{
  "vocab_size": 8192,
  "hidden_act": "swiglu",
  "positions": "rope",
  "rope_theta": 10000.0,
  "rope_fraction": 0.75,
  "attn_scale": 0.0884,
  "init_std_o": 0.0031,
  "init_std_down": 0.00239,
  "optimizer": "muon_variant",
  "beta1": 0.93,
  "lr_head": 0.0045,
  "warmup_steps": 35,
  "batch_tokens": 131072,
  "max_seq_len": 512,
  "train_tokens": 902600000
}
MLP neurons of a small language model. Each row is named by its layer, matrix (gate and up: input weights) and neuron, and shows model dimensions 240-367. Each number is 500 + 40 x the weight over its row's rms, rounded and kept within 0 to 999. Numbers have three digits each. A neuron's up and down rows have the sign that makes its largest values positive.
Before each neuron's rows, "fires on" lists the tokens most often at its 100 highest values on Wikipedia text that the model never trained on; "fires after" lists the tokens most often just before its 100 highest values on Wikipedia text that the model never trained on.

fires on: "9", "0", " January", " December", "4", " on"
fires after: "1", "2", "In", " born", "0"
L4.gate778:479468512520517482483492490547515521532550525466534497477480536445482487457485546441504541484493460591507407479448424418474539393544501505476536487498564543480437536484437459545484477530449459563475466439495458527518502549559477508552495499461515525537591446506509513507610543487473546429457514504472446461499474513494519504473462520473486453524527505452464498486479486508523432468506
L4.up778:415478567530489494504501486520511471502481526535514471522563457434489501549619528530580528514525560485524485551565447549578561523519558450525385500511486472478474457486426549483504440510514483476508507526507435490515496540575491431545468488535477456536550526459496484515492512490460560453492541581504449502499503542449463472500465454484470378540494471442541431521545524447555474501496

fires on: "-", "====", " Ve", "|"
fires after: "\n"
L4.gate282:604518515486506494488489484445470508516528558443486514530521533493502451483514460542505509558555517505505427502543512474502498495442547535451502539405498483578469477499578506425512492481473501522512481476449525469461571477522486467520512454488454512523472429454486492477592537456513521454519408476494463426509522563478542503486546476520485518520505596498461475430579531449524499504526
L4.up282:506539515557541506489491432435402531497451504473471542571474463498518499460514482508565509545573495469422487464509479588489483456482460604495500459462503507499435532493566503375582549486496530546550560400438531489530562564513515500474497489482508536439475491502467522406434521471482512528474524437444508525495494516497506514520536473509439507502531542486453564536509472545531467457478

fires on: "-", "|", " On"
fires after: "\n"
L3.gate410:527531476533502439444493526506453479536527559557461459463494470480448560539430471487451578480617499504529467408529480492492510484545548521452519566500518528523423375521563490497449487512465489501570481514567518445498513484518514477574562466541498507497550404538423505511500488495521586482547479547595513435509426509513477594420447493549453495483509546456494458467528437455501460545486
L3.up410:467523529545556474487419529502414518465402475574491539489502467426542494550507493529532539543452437545524492433491542520449515528532539433433453519489565442497500497498581549530537484540468452549560523509452441444560522515458471470543485480470446587464422496461476517524492537528482457493470483568518439533489492464533621456465543518458498541430510549502484488486458502524458471535548

fires on: "1", "3", "8", "5", "u", "9"
fires after: "1", "2"
L3.gate1032:534503469513464543560531542505495517502483429542513519536514507454542541546510490533491477535525465532590485497533512519526519447518531429517519464479421451435546512544492509439486538509513483483493516466561460421519510508552481492515490571475518540561453465473565479484509440506529526436481485466510533554449508495461454450506518442506514480504513428520508496485538524463460509502452
L3.up1032:496590494396476577537482451516473523505502508483458550417541465482485527513486468547473520572500564569463454522466574441482497515498479456477416548473485559438482499524558465475485499426504513510454521504504545477467517483515457524526523489487545572492495521501514470417522480537473540434524466511498539472503436473532415448547449483469533496512497463522488443418472497464516480503494

fires on: ",", ")"
fires after: "3", "1", "6", "2", "0", "8"
L4.gate397:507486505548500571500529464475480451541523512480573455494458472528482487481537465522506509474532533486479543506503504518451534475558428506536504530555453510558573483607562474450477486517533512479501489563528521500537476496484488496370516556468464471471528463474433499474548478482516545440449511529478429540529555418589567515532508549513526474536522520526487468459499496526473558482471
L4.up397:458455509568467550503503473497525569516441440523502462539519519520567445473551425501464502565469605502501480478480519532524521518478503540512499451468539458498571527470462594490450450461551522499522501517446481534502551411530458463522505492539479484526458534507483503518478517541426482520489529480469473538515432497498419429502434466530548449528507490499500424473558439496407548502555

fires on: "\n", " \""
fires after: "\n", " ===", "==", "===", " ==", " |"
L9.gate1487:445473544485553475423467543464500490529444489444452566482545504583475462516483441518477525509468489502494535543452479571467527504513579472530487511498451479515487499487504435510504483498493490473486499445466533514488420445536480541452427504482403467533499410465516542505476512432503499546555565443495502445503444520547459470504495496523520455477467510426574481491485454470477536531461
L9.up1487:494374533453460453586486486553500489535503513524518598529521586446632529534479462528541513509457537467528478482418509527541490530497524480478508444494541526453522509608486462432494515511477493530559478477525491502511521508514530450487541483473467511510475446423531516506493532500504485428539448485478543523609466486493467487537518503456423520454489549557526518531585501499500434508519

fires on: "S"
fires after: "\n", " (", " \"", "==", "-", "==="
L4.gate1469:475455493459529509491481534489584492471486499467466523441446517495484524455538518529453517562507604442480492540514420536465439518471560508472585538461534425603554508467569454530509454491567476500484541520475564459482504408488507419484487464529480467532490466515563527519424486570614475450519501499483511454548499551493534466507479480462530497485469546440515495444525492526497481450481
L4.up1469:499527511506487512520507533437445584484540497535443475480470436499526458418520486477500479547497519494451519495548497561541531458419485518489504552454528438439471408502513490509480535460498466464530560475443489535547480561472533508406534508557500445478525542534439460464511486543525557513440525487563536436472453476437581556564540436462464559482517526474462412473565460484476516470521

fires on: " the", " The", " based"
fires after: ",", " with", " at", ".", " by", " to"
L4.gate1164:468493486484454497538506475469434530502466452454535510439551520489587436579499459464480476474485497542514488539477566460497508541579534463602434478469519537487519443422541471501448491409565529536500456463550543566538523471556516415466429490447521511551509573535493509463440594586544519552469522549437543564501499526592545533523557611445524454513524580478476497449537511591473515500521
L4.up1164:471499430547615557495548457503421420596582521488490504429422567514436515477551455528513478505474491498475416451514492476503520549531531562438555528437492556464452507546567535588463455516492528562518450426570523483527552518531499430464516440510539497524477512491548457454487522518490526577565493517468509488510502530532503550566488505492490500437522573446457538484524534558531423540497

fires on: "0", "6", "2", "8", "5"
fires after: " ", ".", "3", "1", "2"
L3.gate23:429448491493569456497481523447482476365493537475466534575572565457518549505581460438464400468512544500417503500477526499488557513511425489504518511504459514598456560550466511532455512451569510489506538472482475543517477492574590625458502489533457496484448490517540517492495400458517489501573464514506506497478443463501542519590473513470490520541543464499509515495486481500446474530510
L3.up23:524511554422470580494401494494505474494489408485528480520446518529527455415528490497572535463546532479462500490467523555492455485502562499484454527511538512530515420512539524492458480537456605601522480515471441432440531489523564532494516485498500470500483481506467493524463482462460504515456451553505505509478502453515609539546439437471508531449571480492471536562603498505504488547530

fires on: "2", " Ja", "9", "0"
fires after: "0", "9"
L4.gate51:488571498435486514539479441497519456531539441537513500515486545539480495432583452526516480468515482518563537525537493515538548503462501537589437549455447501518535538489475428443544507468522446547528475463469518483500506469501489524476508497562536520492514434506510489520512475473498536443559518492495521528544433566520535469552522463442489523477554530474494541533499545475481447456495
L4.up51:483522527511557558492477441475511507413486459490489475506486524505537433479512498504555479502441502539497451581499554470517500506522533527510403493519515469446470453494521547494456499433509483462521446497548393506474495489555558511495529515512518560447488535495468495483590465515586495417500553575469505516516518526461453549533437457514520444517476474490494469434468442402440521483471

fires on: "0", "9", " Nancy", "er", " Saint"
fires after: "2", "1", "adi", " |"
L9.gate1568:421497520574444478535503514512544468532469447525513424570508545466507488436558497510453514490422491503526518460498543520535471571484464519447533577561563502516540538495470533565461430520481520538573611492542500500492508546455531551457491517511546513443479542498526465531499473525488471498493518558450487543481515466439525516461482479560463540475527438531478492556564585427524458463526
L9.up1568:495475489475506522520425578518494488473515539547551431514511494566462466471505429516499545397475545448443556530505552483489544536512522459494428569465491537492537541458390464479534527540513572506478516488509542509462504411539487497441459546473429518526516464616523449431477448439550518494507436581493544532517484455516487467530460514556513524491530461516526480472537506508502483501526

fires on: "7", "5", "6", "1", "8", "3"
fires after: "9", "8"
L4.gate634:658518475412505488491495502475530534474457493469495553538462505516523500465616441467566523505578518411511526489496445497477516563472534496525527575500464492452549542534480521408496507539507487480485424486531527456567551456461534520534552550503490440505464523580489461458495533522482439475526479505472544573528463479454414476449495546474451516533539523567462510540464477519490497544458
L4.up634:521531529470543578460448549573528460518471553428494450484493532483516548533467503532552536456479541543487503435457464479499450489552484548502468479512513478507519535516481530512514408534507533444487462523467515438433525478521501480542519471544555483504567480540522449502520540462545485438496573485482491453512503541564598550531474438520530532572529457529445480394416488507461499491449

fires on: "1", "8", "7", "9", "2", "0"
fires after: "9", "0", "8", "7", "1"
L4.gate190:498501450521462523499493514563522489535500514556557424483482563535529503513524478519521530496372504504548550530501558445542506530464503490539490550506397473432467557489494541483498388496548533531498427500501497507545542452547468465543463568532471492466508461523562554503518512573519476404487509578424515491533523494489424435408558466530510473450440468512449471546436483516536521450500
L4.up190:498462512482527429511517585489476509512580491472467420467471539528622413432579498480440527475536475452488472526516482504547470530502530485530477533522513482516421543532456542499492402482506500520495459463516536465494478467536485517492424565534472461560571435480518509485590512563521476469529476521456460489573526538498464510433596474525505514509573487521524540590450510477525540433507

fires on: "0", "1", "2", "9", "8", "3"
fires after: "2", "0", " ", "9", "1", "–"
L9.gate557:439487454564475486537466505601425479479452490469491521463505471525530553554539520494495475496494481498581463493424509484428434614446517490500515466512477477502456538534518502531505535491518556513451470504528472526498501516497534482530523462489543499467482538528509404466526518520464463449470448446487465501480490538471477495498490512511474489508541501468470485481491555562450581395468
L9.up557:460482482403509523482524544541525529540460501476504446504511498471519536485477459591471464448469608489465447522492593428492436486535471556486450486571490488511512551539545524503547530526508547512509436456529435503507540542547467535500498448510510581467516479508473449438478553511527515546451482556485447495599501623616508519437487579489508541491511500605482527550479534559475525495498

fires on: "0", "1", "2", "un", "te"
fires after: ".", "–", "2", "-", " to"
L3.gate356:578520434560500479542507487482508447429486443475574481432532460522520421510494505500521504456486543516522503468481447452544602442472486475526473561484417499487426511526515504542544469438427365476455542553468490539469498463547498507522566580512447550540544474434533461495555495432446527484499552485480490519491496549552505488484449465464593526478558507509523446543516484559510482495478
L3.up356:475499546537495453491464535486492552506431510526405511526501565479489516587476499491535561591450512462571481465498488524468558410574470491465514460514420614459503516530501536533559485519443526531513378515504465437540437493491455474468449522513525475430523462505518524566425466524510523476495495467502422507487466510539425476492467540475459499497509448503484452497499454501436546561461

fires on: "8", "0", "9", "5", "4"
fires after: "1", "2", "8", "0", "9", "7"
L4.gate310:490524429474482525537474464448485531475505507525502489470549595513549496529514470491469506500509545530469492483521563509470560569504584548493566503465527516508566497567435505573520534425604475587581487486531474550516433463519542551486541527554430482522536530434530503475560509539502571529473432490472526519481558408503478554474505478545493458474510505462455536503458471446525567464468
L4.up310:458511473443463543414543480472462461502565522456410586574492576455549518480515546509538514447462469465476476461525599547534510473509566456464458479457449515510453503574453467526530528493465569516485509492530513555483509528555441502528423535494455485486512466450510463451521465519505565481526520494544503463432551474444385480516535531504571513496502476508512474594437487544565611516447

fires on: "2", "9", "1", " Pat", "0", "5"
fires after: "0", "1", "2"
L3.gate1228:520530444535512377561565500451534524557444508540486450537514487516476484435451505585458539553382590502425510504485517491506471467506495579545471522440493487540466542446549522457472466464434533385494500502474425544541508438490509540551500488547471574503556438510551565553487520540553465526550537547489534497512528535545457529610477482500550529566462509455453539469481507521470403504517
L3.up1228:553593490525477451490524512486425489454481522500547512492574553485527489442518489570450412507447497511569498495470464465433457504564438511575478473497502487520445504480509506496495425534494478467509513458502525563460508456498487479460504522554501473551554436460453443502542453531503510508482523553489468523442521523502450492542547564465549455528449511515535492457426503496482435469506

fires on: "2", "3", "4", "1", "5", "6"
fires after: " ", "1"
L4.gate1293:500517541526475477436495579512481514458434470599449486435537522492531475492485516490433463532465538524536466491543466474486481458512490506436541523480498469481551483534464467595493477489549470573526526474513466488507534600518526456495574612467507534473543512534491504516483567504427470515577519475464564495460495502527506578448465468448541482517470474442561499440484516489476526488535
L4.up1293:479513496453500435468496468474528472531470475474525507498495540560517529491488485478473507497434493484476476517410504529539478483411506481496430487496419495453511597533563478489468493510595483573419492419446512469561518572520461543569518564449513531406510544543502444494456505478466523512479524457541495529492505502477528540464467546521514529568448518465587457541532498510499471507496

fires on: "′", " W", " L", " |", "|", "°"
fires after: " |", "|", ";", "\n", "9", " Win"
L4.gate1348:462432481516537427557507530484500507468526534491486462583564530474431510505453498541525495495531450418596577509540539457496544441494482510501444577478513506482441498500508494474493460503528525488489523521496540522501575571480529469511514539490460470457421488461542492561442444451533467502517411545512526437556475456513499483506593542478417482454470519447422516508478550432530484533534
L4.up1348:451512531474504425573501455535471522483543542443520490534489533425442524559489557535508494446443422434555486475529518473474477536525462523459568545481584529440383535473551514534431481538531436590533476518537535489575541518520486425502555508481494459507472533515519390455474537469529530507498523509456512557492478490509540485537530470514475554510498546449469586478511501508497527492524

fires on: "4", ")", "1", "7", "2", "5"
fires after: " ", "2", "1", "4", "3", "0"
L9.gate1396:493543359490496475489416452493546487546519513465527480561554538490453479465407464467490516481547487508507498457578532526536514559528584560498506480579463536466496452474515544524545520466471477565429492445487510438567497494509488467497517458451487522506494555472564480519511521600497515459490510416507498583481566572492489521457561488460451439457508499517511490482491472386468494500436
L9.up1396:430509506515525532550508514455490454523480533398534527488607486521512543533531504488527521536459493494540507512468470468553528552528595485471431445421497510492509414498512526487524508461516503471447451508559540484467496530428504522478534412488524513512537411508516506519555551493395489497512499488532475408486514483474489553541553531393552515495559544521467526468462480477443436473479

fires on: "0"
fires after: "2"
L4.gate723:443522523508471521610534478409532516492516500534440519563475490550481530480524505584470546461474517528505521502502475569513533387531435525539492553535498491496525510527455496498546509548439528490506515470485552537455502492466466482434454500545457538567505517491485561428509498432517457505508512460514428550485482520478488467555453523512526500460507556517551535550451556481462435517496
L4.up723:433505487510493499504538490483545543493550499570462488535520512507511472490581488509531457500534443578477473512448489512562530463479501488570473543492478537417600470462446545557437534500484469484571493482552497530462492447566507519440425544535499508497468568522556467544522479435537419494501524503463458518505569557535496506517502463491543439580456504512552488531568551517498459568548

fires on: "0", "4", "5", "1", "6", "3"
fires after: "1", "2", "0", "9", "8", "6"
L9.gate1546:499510475515470485586523536478547589509492472399542427540556541443488550499487549572498528496577516487508509474525488529551470479490531509508464574542477556541550505503475531562473524487533512444486454584510498471500497539485572479491569452520451519541496569474467515471516534457531491486447542500526576491558553418497523477589473560523532439544461588464510559544418592477481494562439
L9.up1546:490536543544464456538483456455509456490528530526497470467494414487503480473488497509488471578503455546502517537403519483489486514464451543508516423495506584560479471514484475461537559500503470468519494500482460546432412469410494439447493517517469538466532495485512489535453494455534515456501527510449480477509481522400485499520562509493449550481600485488460499497464597483605507538504

fires on: "9", "0"
fires after: "1", "2"
L4.gate456:447551470570479515499501493498554486507537453561480480543459484509515535499517510510546544494442568447563476517505546489508515473492510468506444523492477421492484457451460459521560546509454540508488484510503553525440417465505457477449436533502425482522510493515562517499524448459510485494578483519493549479532535527470454604482507475506516513523541502478495467553510617523495541517476
L4.up456:459531609479538500472481503551370519558479594449430464519515521428523499482556524500446512543462495558543466465510559507564484495469500467502497482484467469519503545441437531549469518469497589523476487479488492510470472524481526436488469536530517513515485534522465494546498530553556517470544525596451424523471563527533521440453455494534470485579514472534574474519469463486481479463566

fires on: "0", "9", "2", "1"
fires after: "2", "0", "9", "1", "8"
L4.gate155:521466417503560520516554511517567500528468552465556457531560468484492435565474550520534564477532492492492514503491513509523472565406492513438408495389478511526564495534512506510513483443495448501542506446491561549530477541470427553521555498518511520475502594498546462498528475534444474502428492483508492498440563473502533496547492450491552445571508492532430477452531524470519496593442
L4.up155:490474514442517486558478503524539506490591533486495464464569525531524507424488479522458549499464500439468472524498548489486524428530458489442496555429488482447497492571475490487535543470534552518555523392485484491465507469551562461473520569553517520523494484501530494498439460482544473505504503492492465486519486502483564483471536546514567435515487423453539551511465579459502537536496

fires on: "born", "ing", " located", " born"
fires after: " (", ",", "ish"
L4.gate1353:478566510549504530470455502538543542478465576522435482483521511458444518475408522505505505473485439463514433514538487502504466502490527560414559569542467552503469530552480417528460565394426519579531495516537555494511450552460408415535505504523542547517483494492532553427514517499429464547467520510501473508560522471500514499481503555479527541506581532560492510456459573558471535514519
L4.up1353:482499451433485507533491476504475503482448451535604483425522461465482505534437473490473446550516491494480525479440483528491460468507567487540544530550450520476459490484460515445512449538441554563497591435515551491522554516482390487559610583504496485507486485540563547472409533501508539507506518485527506558499497450517512518449524453507473491517487461606494576460532556504517576528508

fires on: "2", "1", "3"
fires after: "1", "2"
L4.gate1677:578552546482597490539471459524530484433499462498473507491558453548464478424496534475445512517511510466567537464469515493592498475515520509482433478489485422484520486410529520528446449508458559546434519539450542553552527453510523495478586498402517460453531504553473467574465436511483553558500472390502429453584563440536501449511501523538512481490412513522514588511590504509576543486491
L4.up1677:527516460478486470547526519537526507562506459458431459458565511432555521568486511523527494528469495480527482476537473416501543521539498528497479432435455558521551571460459452550481539527504418529454443495474550425498498472465600517489359571537555529456525522543472518454556517514607531528492539556492492577497555536479531560499421433455518549494472464455495539416445500538465598517473

fires on: "2", "1", "5", "6"
fires after: "3", "2", "4", "7", "5"
L3.gate1523:607505567555447530538490462532522473454526476512444446489516482505516537595475499558458501469510531523519508478462493463502491535485483470517561495493486474488443491505461483487445448436464510594522497476451500546495517568542541469494493545438501552450557497434508495513491488477529452576583552516488543520559577490486581489541500463507512529486467474453499492506537438572530496505533
L3.up1523:439419552461554462480454451463511487541486408425496537479593482421497470520494453491507554550477542413552464482487485492585454462436564552468460442471489533513560499527546463500493443555538491487497500540566462451564453541431561493502421529534523393478419442521492456615479491504450455560462458507419428431491429520547465529490546521559471513507488500528505528411510547462484493504494

fires on: "S", " Jr"
fires after: "\n", " (", " \"", "=="
L3.gate323:615534587463513524484412498440543470426484452522516490465562492500484522529514524528515449466503500476538520526485529580466517472552579532516526523462484492511525484526457462560472517467550560432417535537498513484560454433425447524470519508530485500564494486560532484536525569523541424435464553541523584501532574538466453587518543473420470482549512472499518462469470515508466424503490
L3.up323:552524478565555597456468488484527505586532467542511433491508561470548515489555468480523489469483585489511506544491436508483483513494479449467514440434457423489522455472444464454557533507526527462553477557456506464516427530458511495524476551518518513432414508445420452495526555562511446424539527468474553519508510486441478527623469497559523508485476511468450411429457531499469535442489

fires on: "0", "1", " T", " Kr"
fires after: " ", "-"
L4.gate517:538538538508500414537543545499467581475478424541422475546482489494421562486502467512400488513501454467617531528544504473478512517541445511579561540500517490510504496441557453485540485433469560415483452519579455516503459489492421457558504558483494540541448527475535521508546572407495479409556475476441507552516507454466500517513553483491569524480465491470529551508454509472479509429475
L4.up517:513534463496494568547461512441517495420428509488489484498513464408579407496451489533500451550501439519458493527452492487543523539566424501550499532523534442449498394533515512506477494511485426458515501501454484512497434438531417482490485467497473508494431438543518510564493546479569478561451548484503524542518445509491483543527412523485418512410480493517481622447487444500469447523539

fires on: "7", "2", "6", "5", "R", "3"
fires after: "9", "7", "M"
L4.gate1106:529505475496468508558497483559496520498535508516532498468485463492474543518510497547522568453481475466483574430532486491493471517451563500510514504376527503508522554511461547515534472472472503533528489543461465487495412466494502551536499452478496501553540485536508514502493478556478486481460572523514546492484486475508580517554472499532460420542426434453506440464512495501513499467518
L4.up1106:557434497504559450475507444542529503572492463456477460540519518497568461523551421520570431479535423486502517472534460467567524550533484447554433530518531546594393518485570534522469512505465447455438472478498442575542513550520536500479506489531471499580653490461489485436457464503553502490561463437532557531458505490474468539494438461514527449496464498501565588485426551491514560517510

fires on: "1", "2", "0"
fires after: "0"
L4.gate829:583504541481489460499457498493497521529491517554431456570453538497569475461565482505497483519536492570447487473457481573462454557433432602482503519503552480417526482586544521496463569417460534436481459524480591511434456453519522480491556490545572464541504454488490467537471485434501481452470511491475554538503491521520553524554549464496477468505463468482507534541505449479496472459449
L4.up829:513480574486454545515484470490449535471520596509525448523486582481506484428498519554526466565483525572519596494499542474525474496533424555559484497445510555496500469534539510420538548448477484523464544466522525503499529565494522503493504519538544517502471460474474520508528438532526484452503508516482475553511419522426504578553487505515476409503478497550537551491430507517533480515466

fires on: "8", "6", "4", "7", "3", "9"
fires after: " ", "\n", "2"
L4.gate465:520525475531519528470527480539465537489471544472401477473486488472510557430561462443499470561470456518493473526503566453540482507488553529457537495540531431516410540489479477460474502507503519542451447496449530498507490550534471481432431510489455486546453545461494487505579529491491541499497509438549455525519474521482560519483539477494468467520543493519456534476477554495559517472526
L4.up465:444454528498490517507526511514496498487514579437505498539475482506546509514468543521562520504423515507433522491514567497517576506447501442495466492559524511528479546480353529475479492539564548512529446495510554484477470477552499448533480491541501563525487495407527513465541436436504538519497465425472492484504504564521572486498489497506484492467480499521444473578459515559508494515545

fires on: "0", "9", "8", " Wa", "1", " African"
fires after: "2", "1", "0", " South"
L4.gate1542:552549488488462440541438454464518449455492501490537489550579507526447525470535496496505554490440441535510519525500476523518469541495470539532521497503471454480568434459505434458483465482524555456441501520534494543518459484484528509499443460563542467547464477487445521553460511564524505550521469547538468508455511474550500500534484458547465454536425586516474486448404488545557545439471
L4.up1542:456479482516545505468519511484449427573531451536530500492544506451521523525491512492486459602537599427581583456564478536472569527511502367541461548492457515475529423497538410460462531478527488443474505507466501545504514455598493487444524509505513593497540427528479571514483470536500481502419586573523479472517544513441503482506580474512350500493399473433487535438446461482450440496500

fires on: ".", " MF", " species", " song", " episode"
fires after: " |", "2", "|", " The", " the", "1"
L4.gate561:581480426515428559499440489562534511517505482478449464484524450481535517511559426513514524509504552467466391529501513528539554539410467487545477494551521503513551473477534587498464481513457522586532503497552478577550557482413487525512520516461414487492470453523530563495489487474525503497477489516480582549524503505514567470459589500574538531454465575486488494490494571442465436508506
L4.up561:469558492485488474515468456492567482554482538502520475472465557423508448507473455470504509474476521489493571501533500466500447524462477457562518516469431492580500472544486466577558489518412593501503570526493453521502514511450443501486486450480525478536480462478559501466520545505534505491491470535543520521491547517489515521492453497562559462494515485515531556533483616539463558488570

fires on: "0", "9"
fires after: "2", "1"
L4.gate1391:493543534485486467499445534504553478533547488492487479532478454501503487452564513492462550470455424529600547547476425538515489471483538503493498543476482407564511491468465486503501521538486481466466514483522542497448494476531498531527451521509500619465470558476487508450518484505447501546545425527450537500554451492493504536620500362460455475505531500468460525536484459454536434477483
L4.up1391:408547437454502509601546536439419504508489519489460523493493519502496482434533445557527519459552510519484533517482483560566418476478482390471455528537534537490497401498505524523498462477458457465536494414490518591541449436514524426501507512541447525495489493491487572528480492485507500487548440519426463472523497563510501425498519479492508517552480512586505464536514532517493442446542

fires on: "S", "s", " Jr"
fires after: "\n", " \"", " (", "===", " Moore"
L4.gate1642:535510499542474554467462479452530448547482471524452466528515523561510488497505460541459496483502575548538507552532499495457512472541537532365531468484480487506573478521509459551415528526557489446474520626536522453470569471502560469543538551532515484547515548522538545498531517554470514405505449497552543525502497529462498508495538501564515471480576596478569511457500480521524450465509
L4.up1642:455473579462583563439552434500581512515540469484545504423535494567526483499484487482453485520443547511504468509533543433480495497413540448498526453581459464489461439450466462492442442431475550480418495526434515482459498470433472529501562501517537519460497574523464467486426514510517494525459502546558482481451438525522503533518529407550537461488535568546520518462479489441534522551535

fires on: "2", "5", "3", "7", "6"
fires after: "9", "8", "1"
L4.gate464:494572451497510532582498509520612477618553504522506439468520562432539521531567593510469541498525463491582446499420464499511489600467543427437449505518499468479516523499569537495478499526526462543473542565564606491534542561539463544549506498489478516442474490481522387511490490509567579423511529536503447513510531444535552564528498519506520403450477477455517535505488527494483453494485
L4.up464:548545476478487514476482486515544481426559578492484484536493525467489542472506507463502542461541426512510483511463533566480452561496497533412569443488456520477457483522549536543530497507545500495450465479488560493544549452444485508540471477510497509454487494517512492466526444486464505430514484444528513479507476600503515471495498492530469511511455500500439517450458464523470480488483

fires on: ")", "2", "1", "3", "6"
fires after: " ", ".", "1", "0", "8"
L9.gate134:479469539546523508538521481480487459438545455553509491450524516502478517477497489474531505490522526455469471507515494478549521521504524443533515505465450493461532455513502493480534570509496564562487533456465528502515406556531448561454513425452515566538434440610472491495544538495509563457551478492453572545562469464514543498475552459493518461503487426432438512568485478470474417523512
L9.up134:557512502478514500457509493519404555569479515466426501470448520560572439474514516533520488501539464527540530586570515488401500550486502507511488535488478510477521505446461513455494514443479507507490455483460583466462553524548489450416539430412497446447557504498513551482466504575529467540498504508530473508460504501483526482441539514495498507519439468444580475484390535382437496565510

fires on: "0", "9"
fires after: "2", "1"
L3.gate1661:415457558527524524549516495449520458522468536500472374517505404483467536525524519525488477526521463537470468530553373521518565526510450508488477513567494550550505479473548512515516524539488510554550514480467502523497528433466539449435521572529488569544446545484479520493457480431445499494533525509515532492491549460566558488573494514490457473492467476455511385581536536498501468491519
L3.up1661:491500544552456517502479522546524601474532513569539539528606493445347534503577501526467515522488481461538508466383529462463558547466501471384505522484498504535543528445501511479551457485494504532424494483470511509514490489494483556466473429526481476481519497524525547525439541461496506497456518462482404477537507533550468527509597448493486504519497565517558526496523492540525480486535

fires on: "5", "4", "3", "9", "6"
fires after: "2", "1", "3", "4"
L4.gate689:538560505544506513517534493543559583478509483492400563571481459489491510419476507521416484476522507414556450463484465540562462458484459453482471507475482496592475474515521454451518462557525514540529428467426543542432431473450500466490484419481461521516565555469472574554473474507572459527490503485554541596522508586531519434477527481447431468521472508457475506473502507511514521475460
L4.up689:548580533437584457534477540498518578479491475541473507559461456521429546568481502544453577454541447508501468453483524474511518561445553519477449489497448461557494485526531496508525459499483486485445473473525575543491450413519543452480446455485513433520478472514426498502458516532531488543431531538539478489471479570523542498496533548486510509405488517528497468477518537496514542535564